From a checkpoint of a small transformer trained on Wikipedia.
Architecture: LayerNorm before each block, no biases in attention or MLP.
MLP neurons of a small language model. Each row is named by its layer, matrix (up: input weights; down: output weights) and neuron, and shows model dimensions 80-175. Each number is 128 + 24 x the weight over its row's rms, rounded and kept within 0 to 255.
After each neuron's rows, "fires before" lists the tokens most often just after its 100 highest values on Wikipedia text that the model never trained on; "fires in" lists the words (lower case) most often at its 100 highest values on Wikipedia text that the model never trained on. A number after a token or word is its count.

L5.up705 [ 87 148 133 112 113 139  97 137 113 134 129 131 167 158 165 116 103  66 103 123 152 151 109 140  99 141 138 108 151 127 152  88 154  89 154 123 156 100 174 113 127 108 158 122 139 101 113 132 145 130 128 119 164 170 104  99 124 105 149 101 167 161  86 155 116 128 120 127 143 176 114 101 113 133 147 110 208  93 160 146 138 136 118 168 102 151 109 105  87  37 131 100  89 151 129 126]
L5.down705 [161 113  77  78  99 126 147  87 148 126 127 108  98 115 108 122 101 153 101 149 103 143 101 157 125 134  96 136 139  71 153 107 156 125 152 115 128 128 156 143 121 171  95 124 133 130 132 137 126 129  47 164 138 175 153 162 115 139  99 130 135  98 138  99 130 111 117 124 127 135 111 134 178 145 100 184 131 160 146 133 110 143 143 141 122  70 111 113 126 118 150 123 109 154 118 109]
fires before: " " 31, " the" 19
fires in: "until" 30, "since" 23, "after" 9, "from" 6, "following" 5, "before" 5

L6.up833 [116 118 175  88 116 119 118 129 140 106 141 139 126 160 113 129 165 119 144 103 109 124 141 116 137 129 108  86 117 120 110  99 192 125 123 139 116 175 144 171 126  87 136 106 132 137 131 115 141 149 125  90 139 159 173 122 142  96 140 150 158 135  98 113 130 132 153 128 149  93 106 166 124 133 127 122 140  86 130  83  62 115 197 138 120 122  98 100 118 123  98 116 125 101 149 136]
L6.down833 [141 131 110 155 130  97 136 172 108 121 168 121 112 129 147 151 148 118 131  80  98 111 106 142 155 127 132 105 151 144 171 142 137 122 131 172 123 139 115 147 170  99 168 148 161 110 157 133 135 131  72 119 109  80 102 131 129 109 136 152 152 102  87  57 131 120 160 155 143 164 118 131 143 158 131 137  73 168 174 114 139 140 139 145  97 145 118  94 130  99 107 117 141 138 139 128]
fires before: " " 50, " to" 13, " and" 9, "," 7
fires in: "june" 16, "march" 14, "july" 9, "1999" 7, "february" 4, "november" 4

L5.up540 [129 107 197 101 102 149 106  99 153 100 131 134 123 113 134 146 123 123 101 118 105 156 128 137 122 142  93 117 116 115 119 119 130 121 170 144 177 125 124 158 114 127 146 120  88 131 132 130 122 108 137  60 117 136 142 128  90 121 161 145 136 140 133 136 104 143 139 164 134 139 117 116 138 119 158 139 158 118  89 164  71 135 148 103 105 101 126 116 116 157  99 127 133 137 111  78]
L5.down540 [150 146  73  97 107 127 159 143 127 111 164 108 174 114 110 126 116 126 141 136 152 128 160 135 125 153  87  83 121 153 109 105 134 122 203 144 146 110 134 188 120 130 163 117 123 102 131 160 119 162 115 100 109 122 152 125 109 154 134 112 129 135  86 140 133 144  87 137 144 129 144 150 141 114 101 174 145  98 123 197 111 146  99 109 104 137 125 118 124 175 153 110 143 128 122 106]
fires before: " the" 42, " these" 7, " her" 6, " his" 4, " that" 4
fires in: "at" 48, "of" 46

L6.up1386 [ 95 120 149 123 127 106  95 142 144 168 148  95 100 137 102 153 150 121 162 177 140 145  93 135 121 146  97 128 152 111 115 110 145 140  90 157 120 135 136 144 142 109 149 115 151 104 129 141  80 151 124 146 112 143 135 161  92 100 148 140 132 132 165 146 109 122 144 133 128 155 137 141 131 109 137 136 158 125 129 117 110 127 170 159 102 170 156 129 115 170 119 184 126  81 112 150]
L6.down1386 [130 112 137  97 126 152 113 169 164 105 137 148  79  94 170 114 111  74 130 117 132 118 108 149 125 144 119 142 171 142 114  68 113 149 103 110 130 122 110 140 127 126 120 128 105 154 136 120 138  49 108 134 196  98 123 112 163 117 129 146 124 122 109  79 163 115 122 134 112 156 139 161 135 163 168 136 121 162 107 105 109 134 139 124 141 130 111 162 151 106 145 132 117 110 115 121]
fires before: " of" 38, " time" 7, "s" 7
fires in: "first" 37, "creation" 6, "number" 5, "1980s" 4

L3.up662 [119 123 109 131  92 108 112 150 126 121 117 130 126 149 103 178 159 136  83 126 135 135  98 138 132 127  91  99 121  93 135  98 121 136 169 145 139 147 129 154 154 139 109 141 144 165 118 102 153 191 130 141  95 138 126 157  58 117 173  99 131 119  86 140 126 131 129 140 130 153  91 148  62 116 127 127 150 100 189 145  99 164  96 138 119 145 147 136 114 116  91 152 127 135 158 103]
L3.down662 [106  98 149 163 173 100 145 138 139 140 100 123  98 135 160 102 117 116 146 143 101 125 162  91  62 115 182 136 105 162 103 111 116 158 109 128 138 134  83 159 169 144 117 122 104 125 111 132  77  46 143 154  82 135 102 125 140 156  73 154 124 121 142  81 114 135 143 142 124 113 160 113 137 196 154 115 119 130 129 153 151  94 102 132 146 106 129 136 125 151 134 142 159 120 127 154]
fires before: " was" 29, " is" 17, " has" 7
fires in: "it" 70, "there" 22

L3.up767 [134 109 120 101 123 162  94 142 124 128 148 141 151 106 137 117 131  89 128 127 158 133 130 110  84 120 111  97 106 130 130 140 128 123 173 162 108 139  95 116 171 160  98 118 135 116 111 121 125 166 124 150 129 139 150 122 125 109 166 132 158 156 131 138 122 144 169 116 156 131  90 124 130 114 133 118 150 117 181 131 112 157 121 133 115 166  93 116 153 124  82 120 138 137 174 118]
L3.down767 [126 148  84 149 137 122 122 129 133 121 137  98 162 131 122 140  87 112 102 135  95 119 140  81 162 139 114 139 113  99 130 138 140 132 143 157 133  92 123 124 137 124 156 164 125 124 143 162 125 137 130 136 129 124 129  70 117  90 132 106 118 124 123 117 139  80 111 133 138  89 148 107 122 132 105 182 118 122 115 138 139 132 137 127 125 129 168  92 117 148 119 168 153 122 134 150]
fires before: " " 90
fires in: "november" 28, "july" 27, "december" 25, "june" 8, "april" 4

L11.up693 [117 127 140 117 137 119 115 124 116 124 156 185 134 115 144 151 114 126 146 132 124 140 137 137  66  88  73 101 103 130 166 157 140  88 124 142 141 118 149 177 124  74 149 147 111 141 134 144 127 126 109 112 124 175  78 112 167 119 119 132 191 169 131 105 147 113 183 137 134 158 131 143 135 147 134  93 188 101 163 104 137 140 165 107 104 139  87  95 125  94 102 138 162 153 180 138]
L11.down693 [104 139 118 118 112 121 126 136 103 120 152 142 114 126 124 106  88 132  97 120 137 133 125 110 145 111 115 112 149 143 131  97  91 114 110  51 114 112 125 150 125 106 131 121 116 149 155 121 111 139 138 124 124 139 112 129 134 147 103 135 135  89 124 100 108 128  86  73  94 140 156 155 133 172 184 145 106 145 139 151 105 124 140 108 139  94 142 146 148 112 134 134 126 151 132 147]
fires before: " " 80, " the" 10, " his" 4
fires in: "of" 19, "january" 9, "february" 9, "september" 8, "october" 8, "december" 8

L6.up868 [118 121 180 108 161 135 110 118 105 128 104 142 111 130 150  79 154 104 139 145 129 133 120 135 109 121 102 110 129 139 161 120 157 131 151 158 104 177 107 155 133  73 133 149 119  75 116 115 141 149 125 131 159 147 124  91 118 126 140  99 176 157  96 129 121 112 202 147 125 128 123  99 143 122 143 130  91 101 153 107 165 146 156 137 110 135 161 113 100  74 110 125 136 116 154 121]
L6.down868 [122 129 136 115 130 138 117 131 126 105 144 129 122 139 103 146 110  98 117 131 110 118 114  96 110 133 140 163 106  90 150  87 123 144 157 158 101 140 123 137 145 128 141 118 113 138 163 162  87 140 118  75 126 121 111 141 125 107 120 149 144  91 132 112 160 123 123 133  52 131 146 159 117 149 116 136  93 142 107 144 106 134 146 121 139 154 122 174  98 169  93 136 153 130 193 113]
fires before: " " 87
fires in: "october" 21, "september" 17, "august" 16, "late" 9, "december" 8, "november" 7

L11.up731 [156 148 140 102  93 122 111 115 101 143 145 158 145 146 137 103  83  98 105 131 115 146 145 145 113 119 111 103 108 146 112 120 151 112 177 142 112 106 135 142 135 153 136 124 126 130 131 149 122 169 122 137 145 158 148 119 129  95 190 147 173 138 120 161 153 120 150 154 132 126 143 164 127 120 149 152 147 161 168  82 115 175 132 156  99 135 145 121 121 144  97 152 137 137 133 106]
L11.down731 [140 105 126 114 123 124 165 137 105 143 135  97 138 203 126 104 162  99 168 106  99 127 134 137 131 105 133 180 149 145  78 102 151 143 106 162 122 108 137 125 128  97 137 135 109 131  87 123 125 171 120 136 148 134  74 125 130 116 117 153 145 109 107  75 104 171 149 123 120 117 131 111 145 158 124 127 158 164 210 110  89 105 159 117 145 131 123 127 148 131 140 130 147 150 124 143]
fires before: " " 41, " the" 26
fires in: "at" 31, "on" 24, "in" 12, "from" 9, "mid" 5

L3.up385 [ 70 103 115 146 101 149 149 100  92 109 162 131  93 128 147 142 150 109 120 128 160 148  94 189 113 158  93 101 107  77 150 110 163 152 119 124 155 163 103 142 152 106 153 106 119 140 108 126 127 146 129 125 109 126 150  98 158  89 122 119 163 122 141 120 117 159 176 124 133 132 115 131 100 127 111 124 175 115 129 121 118 132 141 127 151 116 120 117 151  81 147 141 167 145 114 118]
L3.down385 [146 105 150  77  79  98 117 128 129 115 122 119 124 100 130 177 136 131 111 136 151 130  85 149 128 151 105 151 119 105 116 124 162 161 136 134 125 168  87 124 141 129 157 117 131 121  75  81 127 153 121 117  73 159 157 115 133 103 134  83  91  89 113 100 119 116 147 128 140 150 155 155 129  95 117  92 125 134 127 153 114 194 148 129 148 146  90  82 131 109 159 140 177 116 125 136]
fires before: " the" 41, " his" 7, " these" 6, " her" 5, " them" 5
fires in: "of" 98

L3.up1003 [117 118 170 121 129 152 129 145  90 127 176 142 129 125 168 136 140  89 105  82 132 153 110 152  56 130 145  91 140 153 147 119 125 118 157 131 150 103 108 101 168 123 115 144 120 138 118 141 112 148 138 130 132 161 114  85 136 127 130 147 177 152 133 143 111 130 155 129 149  79 107 102 159 126 150 123 164 105 100 120 124 170 119 168 126 127 106  97 101 122 100 118 153 110 155 138]
L3.down1003 [177 161 130 149 121 155 149 146 151 114 116 158 148 128 172 123 130  88 113 116 121 124  86  91  85 104 120 116 139  97 155 105 144 160 132 149 161 107 111  97 148 126 105 104 124 121 117 119 108 138 138 132 111 130 129 143 135 126 145 110 168 129 135 151 186 119 132 142 164  85 116 147 128 106 107  90 123 145 140 131 147 172 138 171 148 120 126 112  77 115 116 103 161 136 159 111]
fires before: " " 30, " the" 15, " a" 10, "watch" 4
fires in: "over" 34, "around" 20, "about" 19, "than" 9, "overwatch" 4

L6.up211 [132  92 149 132 168 121 132 124 102 128 103 118 150 136 125 157 153 126 147 146  86 140 106 109 109 165 129 134 131 146 138 159 108 147 172 140 124  98 127 134 137 143  95 163 150 109 116 131 115 138 142  64 120 153 118 125 134 126 122 161 150 151 179 121 108 120 158 138 136 128 127  98 106 114 116 133 134 109 141 113 154  97 133 107 130 165 122  93 116 138 134 147 129 100 101 103]
L6.down211 [130 120 149 109 142 133 143 105 133 114 145 118 120 135 190 106 124 115 112 117 140 147  97 150 175 131 148 142 105 144 141 147 103 165 137  82 155 117 159 133  92 150 144 136 139 137 125 104 152 111 110 115 143 108 181 139 129 115  94 150 154  93 134  70 155 176 134 131  69 157 131 108 103 169 113 112 149 151 165 184 145 141 124 136 144 107  81 159 127  63 116 106 105 117 121 121]
fires before: " " 50, "." 10, "," 5, "ad" 4
fires in: "january" 38, "february" 15, "s" 9, "march" 7, "to" 6, "texas" 5

L11.up1177 [117 143 140 123 119 168 106 126 120 134 104 114 146 108 125 166 141 124  96  78 146 162 130  80 103 133 114 140  89 131 198 138 130 106 149 129 115 113 119 121 131  96 116 118 132 126 118 120  98 139 146 101 121 183 110 122 157 123 145 186 126 131  97 127 125 107 130 139 132 165 129 138 102 134 158 158 167 101 136 138 105 154 114 125  75 131 128 118  75  97 105 117 134 153 161 132]
L11.down1177 [136 108 100 156 116 113 127 141 136 102 143 127 125 105 130 126 126 148 123 138  86 125 128 135  85 151 130 137 128 106 159 144 117 135 128 110 150 114 157 143  98 105 148 150 110 129  99 129 110 122 135 135 166 151 132 135 164 135  88 145 119 112 154 112 107  85 112  59  66  97 150 124 149 160 128 141 132 128 153 142 156 131 119 106 138  99 107 190  98 105 128 121 133 128 127 128]
fires before: " " 42, " the" 18
fires in: "in" 80, "by" 14

L3.up360 [115 125 116 147 125 142 106 155 124 136 122 119 111 152 135 153 128  81 143 103 166 165 121 111 120  89 152 131 122 125 135 165 142 146 126  97 159 141  98  94 141  85 101 139 142 157  84 139 143 126 105 114 128 126 126 102 153  91 139 114 133 125 104 126 126 112 114 140 153 172 115 151  96 104 126 135 166  97 115 113 125 149 121 153 115 153 128 141 108 132 162 179 140 104 118 108]
L3.down360 [137 150  94 161 127 111 106 119 128 137 117 155 121 149 111 141 155 134 155  97 163 152 156 134  73 144 112 156 177 135 108 126 127 123 129 117 138  99 128 110 137 138 167 116 141 140 120 128 110 109 149 118  88 116  86  64 103  89 122 157 128 112 132 127 113 108 131 129 189 116 153 156 143 138 129 172  85 105 126  82 130 147 109 123 124 114 135 107  80 132 142 127 110 123 148 164]
fires before: " was" 26, " is" 23, " has" 5
fires in: "it" 67, "this" 23, "each" 4